config = dict(
    norm='rmsnorm',
    init_std_down=0.0032,
    weight_decay=0.12,
    final_lr_fraction=0.02,
    batch_tokens=262144,
    doc_mask=True,
    max_steps=3975,
    dataset='wikipedia_en',
)
MLP neurons of a small language model. Each row is named by its layer, matrix (gate and up: input weights) and neuron, and shows model dimensions 0-95. Each number is 200 + 30 x the weight over its row's rms, rounded and kept within 0 to 999. A neuron's up and down rows have the sign that makes its largest values positive.
After each neuron's rows, "fires in" lists the words (lower case) most often at its 100 highest values on Wikipedia text that the model never trained on. A number after a token or word is its count.

L15.gate89,245,203,208,182,205,266,190,193,204,233,192,214,149,246,163,164,156,170,229,215,236,225,143,208,191,177,202,196,196,186,239,146,170,235,177,199,178,232,279,186,255,227,208,217,166,220,251,211,200,151,163,209,219,211,198,200,155,222,224,198,225,160,260,231,186,166,222,198,136,187,237,253,222,193,194,208,177,212,189,180,219,276,164,181,226,230,228,176,177,251,156,183,229,200,212,161
L15.up89,176,239,210,233,191,217,206,178,221,215,215,254,177,210,268,170,192,217,186,194,229,155,207,190,183,202,188,203,124,230,201,176,159,230,164,190,179,184,233,167,191,196,243,240,223,185,222,215,219,228,164,232,167,237,182,186,135,231,208,212,211,189,207,199,236,184,176,193,240,188,171,207,174,127,238,169,189,201,173,230,189,258,220,196,236,222,253,220,235,273,216,152,238,164,228,207
fires in: "of" 28, "have" 6, "season" 5, "concacaf" 4, "had" 4, "having" 4

L15.gate315,159,130,203,159,190,224,237,153,256,188,153,192,164,221,176,147,229,165,206,250,174,217,176,226,257,181,203,222,160,173,165,212,166,203,261,190,160,225,207,248,246,235,193,230,203,255,232,184,229,243,234,230,141,244,181,217,195,205,214,226,161,217,233,195,236,199,188,202,172,267,160,212,205,186,173,200,203,239,149,169,138,184,191,174,225,177,235,173,266,230,185,184,150,146,164,203
L15.up315,192,189,260,207,249,201,177,182,163,242,231,240,263,232,223,226,214,195,190,191,246,240,229,186,177,185,208,210,131,192,195,173,202,184,264,210,159,185,238,204,154,199,209,136,239,169,155,215,163,165,176,201,129,206,197,162,222,251,165,197,190,176,192,225,183,214,220,212,169,197,219,225,204,248,196,191,141,232,237,261,171,161,199,221,167,250,181,214,200,222,187,219,178,138,178,184
fires in: "of" 26, "title" 9, "called" 8, "single" 6, "named" 6

L12.gate220,209,216,207,243,199,176,202,177,219,197,213,209,153,201,169,181,223,199,185,231,151,166,238,206,207,196,199,211,170,241,204,131,219,164,192,165,251,171,158,186,196,202,159,182,187,243,180,184,212,184,217,210,169,187,133,260,159,186,226,193,254,209,184,203,199,209,246,160,163,204,207,219,251,168,190,167,192,250,197,205,248,187,217,200,209,161,169,240,155,272,208,221,180,201,168,180
L12.up220,193,201,169,210,207,171,215,222,192,178,171,206,234,221,209,171,223,226,191,218,159,181,165,201,223,246,235,231,226,246,182,194,210,223,178,159,206,206,232,183,161,207,141,173,240,223,155,239,196,154,192,215,198,216,210,244,194,179,208,214,234,238,148,183,187,201,236,168,226,229,163,241,224,151,202,207,176,226,180,164,263,185,206,213,167,265,203,180,264,208,199,174,150,200,257,207
fires in: "of" 52, "are" 9, "three" 4, "tenure" 4, "two" 4

L12.gate174,247,210,211,180,170,166,160,192,235,181,203,185,236,219,180,216,229,201,251,233,189,221,183,221,207,184,168,263,256,221,187,177,193,201,208,240,195,221,201,211,270,192,175,217,220,190,150,160,188,227,189,195,173,218,168,186,135,231,192,212,180,206,182,221,210,212,106,167,223,217,194,231,165,205,214,176,223,190,164,191,209,202,191,210,181,232,199,204,151,200,144,210,163,190,222,176
L12.up174,210,211,200,223,221,185,260,211,201,198,233,141,229,206,142,200,158,224,174,193,180,128,183,236,214,258,195,171,199,209,226,163,256,260,145,192,229,190,195,184,217,236,175,218,215,226,187,153,212,184,200,157,191,202,199,233,228,162,224,218,223,189,229,207,157,237,200,244,175,230,164,238,167,150,187,207,238,180,190,208,208,155,223,219,174,209,197,209,221,218,192,181,213,202,190,222
fires in: "during" 72, "of" 14, "following" 5

L9.gate127,234,174,225,226,213,168,227,196,271,200,165,162,253,242,192,210,181,184,203,207,191,255,171,215,207,197,193,238,228,170,197,174,162,196,208,172,168,147,205,195,146,241,203,153,213,188,235,197,157,216,209,189,202,166,194,168,221,206,183,170,142,185,255,192,249,188,258,198,185,138,225,254,151,211,188,205,197,237,171,181,158,154,158,188,198,209,159,248,194,207,235,248,204,202,150,204
L9.up127,190,194,213,195,173,221,194,247,256,153,279,217,178,249,186,216,160,208,206,244,218,229,222,182,184,199,215,172,226,220,227,95,201,120,202,192,209,119,189,179,189,199,194,210,225,216,217,199,264,197,201,221,190,175,237,188,207,220,174,135,168,202,218,133,173,247,199,178,118,173,191,156,210,225,158,192,204,149,132,216,130,203,199,169,174,205,164,188,210,196,195,243,198,219,251,268
fires in: "may" 14, "will" 13, "would" 12, "william" 12, "williams" 8, "could" 5

L7.gate431,232,202,169,207,189,204,282,178,221,236,206,203,204,237,241,144,249,212,194,189,144,187,216,258,177,219,218,220,214,177,187,179,182,198,186,176,200,188,178,222,164,228,198,203,189,189,257,168,194,228,145,188,198,206,243,172,241,243,216,177,224,179,222,178,201,211,207,183,190,202,213,287,204,192,186,237,241,143,171,200,153,169,189,154,212,180,188,211,228,225,223,219,211,198,219,252
L7.up431,190,186,184,207,200,178,212,261,239,205,179,208,181,176,175,209,212,207,179,206,179,206,203,159,215,188,196,176,181,264,162,144,149,166,142,106,151,202,165,189,206,204,181,228,170,206,200,204,235,240,188,225,173,194,226,196,232,212,223,143,240,249,191,243,199,168,198,182,216,170,200,256,140,223,181,208,236,154,186,196,140,205,212,151,250,167,182,172,195,179,206,155,199,215,176,217
fires in: "would" 30, "will" 15, "may" 14, "did" 11, "could" 7, "should" 6

L18.gate273,182,277,143,192,219,184,217,221,197,193,198,213,188,187,233,176,214,182,219,131,215,227,218,172,191,215,253,185,238,173,200,183,217,181,246,228,220,201,249,224,254,151,195,178,260,189,174,186,205,228,209,169,183,164,204,224,179,184,257,208,133,179,213,178,220,185,205,218,206,209,206,223,238,281,211,194,200,224,230,205,183,253,253,222,174,193,204,213,199,274,180,264,184,139,174,186
L18.up273,175,205,248,191,226,239,180,197,195,219,190,180,185,199,138,218,183,173,171,179,223,194,191,174,225,148,158,192,224,198,145,156,159,143,213,187,198,219,238,190,171,207,213,188,198,213,153,243,268,201,201,222,157,237,214,173,221,136,216,186,182,233,197,236,196,201,219,199,199,192,190,184,178,198,175,189,207,190,243,209,267,237,226,204,194,213,215,157,196,212,252,212,176,173,247,177
fires in: "in" 74, "although" 5, "along" 4

L12.gate107,201,196,230,184,236,195,178,192,251,112,209,168,253,203,219,254,279,157,151,199,209,163,219,216,162,198,210,264,187,230,182,178,218,209,195,224,155,156,244,228,191,199,153,199,173,227,173,233,229,183,181,200,205,210,252,234,224,176,186,189,209,208,191,220,179,185,264,200,217,198,177,156,198,240,191,240,225,233,172,201,176,177,230,164,150,161,154,243,173,262,175,176,204,210,203,189
L12.up107,169,178,204,226,239,190,224,209,218,159,210,214,210,188,237,236,162,190,197,205,203,202,202,170,240,199,223,203,186,184,151,197,191,155,189,199,192,204,217,172,153,212,243,235,198,196,136,216,241,207,215,161,154,190,220,207,223,165,224,253,209,232,185,178,151,177,146,146,176,203,146,177,223,153,157,190,196,176,180,197,177,192,195,139,162,185,213,221,199,240,190,189,213,177,184,234
fires in: "of" 73, "year" 7

L4.gate95,173,177,206,194,217,192,208,219,180,207,218,197,189,176,191,224,207,190,219,234,217,224,258,216,199,226,212,206,144,194,251,211,186,184,227,228,204,154,214,154,241,204,166,202,218,253,180,268,175,265,222,243,203,162,153,244,159,242,189,233,264,234,158,167,164,184,183,146,214,240,203,269,186,205,208,180,179,268,139,204,225,198,201,224,156,223,195,178,176,157,182,196,196,220,174,220
L4.up95,159,185,200,173,183,217,205,199,165,175,197,182,215,216,198,243,206,191,161,240,210,234,236,219,161,189,240,246,217,203,204,188,166,204,244,162,163,216,228,231,185,193,229,226,214,208,204,198,223,146,169,245,214,156,144,206,159,184,175,220,185,243,210,166,166,256,179,213,186,215,161,232,155,214,153,169,226,204,153,190,198,158,144,222,151,183,183,223,237,150,195,216,228,237,165,219
fires in: "end" 19, "later" 10, "turn" 8, "turned" 8, "endless" 6

L7.gate281,172,173,207,211,164,197,203,191,160,213,224,215,218,233,257,192,216,218,140,230,173,183,214,188,167,201,218,233,230,160,240,198,183,195,188,224,210,207,235,220,222,203,189,177,206,225,210,146,140,125,170,196,233,193,194,199,198,280,195,172,237,224,209,235,218,222,201,181,190,223,205,219,183,202,174,248,184,187,183,241,174,262,231,211,227,241,162,237,197,210,242,228,202,224,224,219
L7.up281,181,191,200,192,172,213,222,155,212,180,193,207,186,208,193,269,200,175,192,172,210,194,212,231,156,220,245,215,207,227,198,228,218,226,221,225,238,283,175,235,177,199,185,186,178,202,232,189,208,189,198,207,196,164,143,177,212,254,214,188,219,231,171,208,176,191,218,192,204,169,222,175,244,243,157,203,207,208,211,241,197,183,195,201,226,191,149,298,177,163,254,207,197,232,212,171
fires in: "000" 30, "500" 7, "old" 7, "800" 5, "200" 4, "retired" 4

L3.gate462,214,180,176,149,187,189,189,195,201,196,246,247,211,159,200,209,191,220,147,178,183,214,273,197,245,238,175,197,196,183,242,171,193,180,217,224,208,207,228,202,176,190,169,196,174,231,209,159,168,215,153,204,216,226,194,231,235,208,203,190,184,167,224,196,193,186,213,198,185,199,213,223,223,229,254,135,186,159,215,202,150,169,250,241,188,189,255,235,180,189,213,111,192,199,234,155
L3.up462,210,216,166,231,245,183,196,181,226,171,193,239,151,263,183,237,211,193,166,174,181,226,277,190,245,223,193,144,164,197,243,190,237,198,236,232,248,206,185,171,235,198,157,199,203,257,177,179,157,202,178,231,207,216,150,201,231,168,199,226,177,189,206,194,170,242,245,192,177,167,182,171,258,201,244,214,230,198,216,227,191,200,251,170,214,192,178,199,240,253,209,180,193,201,189,186
fires in: "people" 17, "have" 13, "been" 11, "of" 9, "become" 8

L10.gate394,233,186,180,186,223,164,218,155,276,191,207,190,197,203,169,220,190,224,215,223,191,213,188,203,190,214,221,256,205,207,213,170,168,248,191,192,217,185,248,251,124,166,194,127,240,214,175,143,169,224,163,196,130,199,174,177,181,245,183,210,203,227,164,179,195,174,227,240,234,206,177,230,178,145,212,173,216,224,192,232,175,175,164,170,206,201,249,229,197,184,185,257,221,203,204,189
L10.up394,204,249,176,189,193,163,199,259,187,220,189,173,217,170,203,192,248,133,144,212,169,259,214,140,262,176,199,231,206,173,208,248,155,237,256,198,240,182,251,186,201,213,163,226,208,182,205,176,215,218,195,191,225,218,140,247,224,189,145,205,271,154,221,219,210,259,209,231,167,193,176,228,156,170,200,187,189,215,230,184,192,156,198,190,234,234,217,221,203,165,159,192,263,151,222,161
fires in: "of" 76, "material" 4

L13.gate255,170,144,214,206,215,230,257,208,225,153,203,225,207,216,217,179,194,200,179,182,165,194,184,243,213,223,240,237,174,202,249,194,212,208,149,147,212,199,241,238,180,243,166,247,223,205,207,134,249,176,163,193,235,224,227,237,205,182,229,192,231,247,198,251,202,159,215,177,232,222,181,199,160,239,183,196,215,205,187,219,115,207,218,194,185,169,194,227,208,229,181,206,256,226,237,213
L13.up255,193,192,235,247,218,235,216,216,196,177,234,180,168,243,203,192,193,189,170,178,201,174,184,194,186,210,212,202,113,200,229,221,240,178,179,175,190,201,269,241,223,193,171,160,256,227,189,184,232,160,200,172,230,172,180,258,223,209,234,209,179,245,203,258,200,147,205,167,163,177,182,234,233,212,210,169,219,228,238,226,207,143,200,166,188,152,99,228,195,200,224,173,183,166,200,178
fires in: "of" 67, "from" 11

L6.gate247,205,208,206,226,171,199,168,200,180,191,184,118,141,232,222,188,206,230,287,198,234,243,184,170,188,155,200,169,212,179,191,210,171,218,159,191,175,177,238,252,194,194,210,117,233,245,227,183,198,180,178,179,173,182,230,277,181,202,216,194,161,170,189,209,205,184,166,203,172,186,207,246,177,152,252,195,244,221,159,253,177,220,175,169,235,188,200,230,203,182,230,240,170,181,199,166
L6.up247,221,232,154,223,154,211,222,248,248,193,213,158,199,157,253,161,194,151,251,190,189,231,185,154,212,204,255,256,194,196,202,188,130,195,223,186,237,171,152,192,194,199,211,150,221,204,160,241,241,203,214,236,194,154,230,225,163,195,182,186,187,214,220,215,189,216,229,199,211,199,239,162,189,173,207,224,157,186,170,248,187,227,269,242,239,143,242,203,240,243,228,201,166,153,218,212
fires in: "have" 26, "has" 22, "having" 13, "whom" 5

L20.gate52,147,220,189,195,157,178,218,201,205,198,227,184,243,180,202,221,191,163,205,156,191,208,231,176,216,184,190,163,231,227,183,190,138,236,243,144,198,240,212,177,195,172,180,189,178,205,220,226,207,194,222,132,197,209,223,156,231,199,233,150,232,126,239,190,141,155,138,166,183,249,209,251,200,209,160,110,239,159,188,238,186,216,250,161,204,177,189,182,188,247,191,223,169,205,222,234
L20.up52,200,158,227,211,219,247,174,148,151,206,171,186,250,173,209,138,192,258,246,207,195,156,256,206,217,218,195,174,218,155,199,173,167,196,200,253,191,160,217,208,141,210,189,230,190,166,188,220,221,224,189,198,168,214,173,155,216,194,178,208,229,219,218,267,221,168,218,177,177,205,196,252,190,179,196,218,225,203,194,178,260,239,213,136,210,213,221,176,165,230,165,203,232,211,206,202
fires in: "a" 22, "one" 18, "several" 9, "his" 6, "next" 4, "in" 4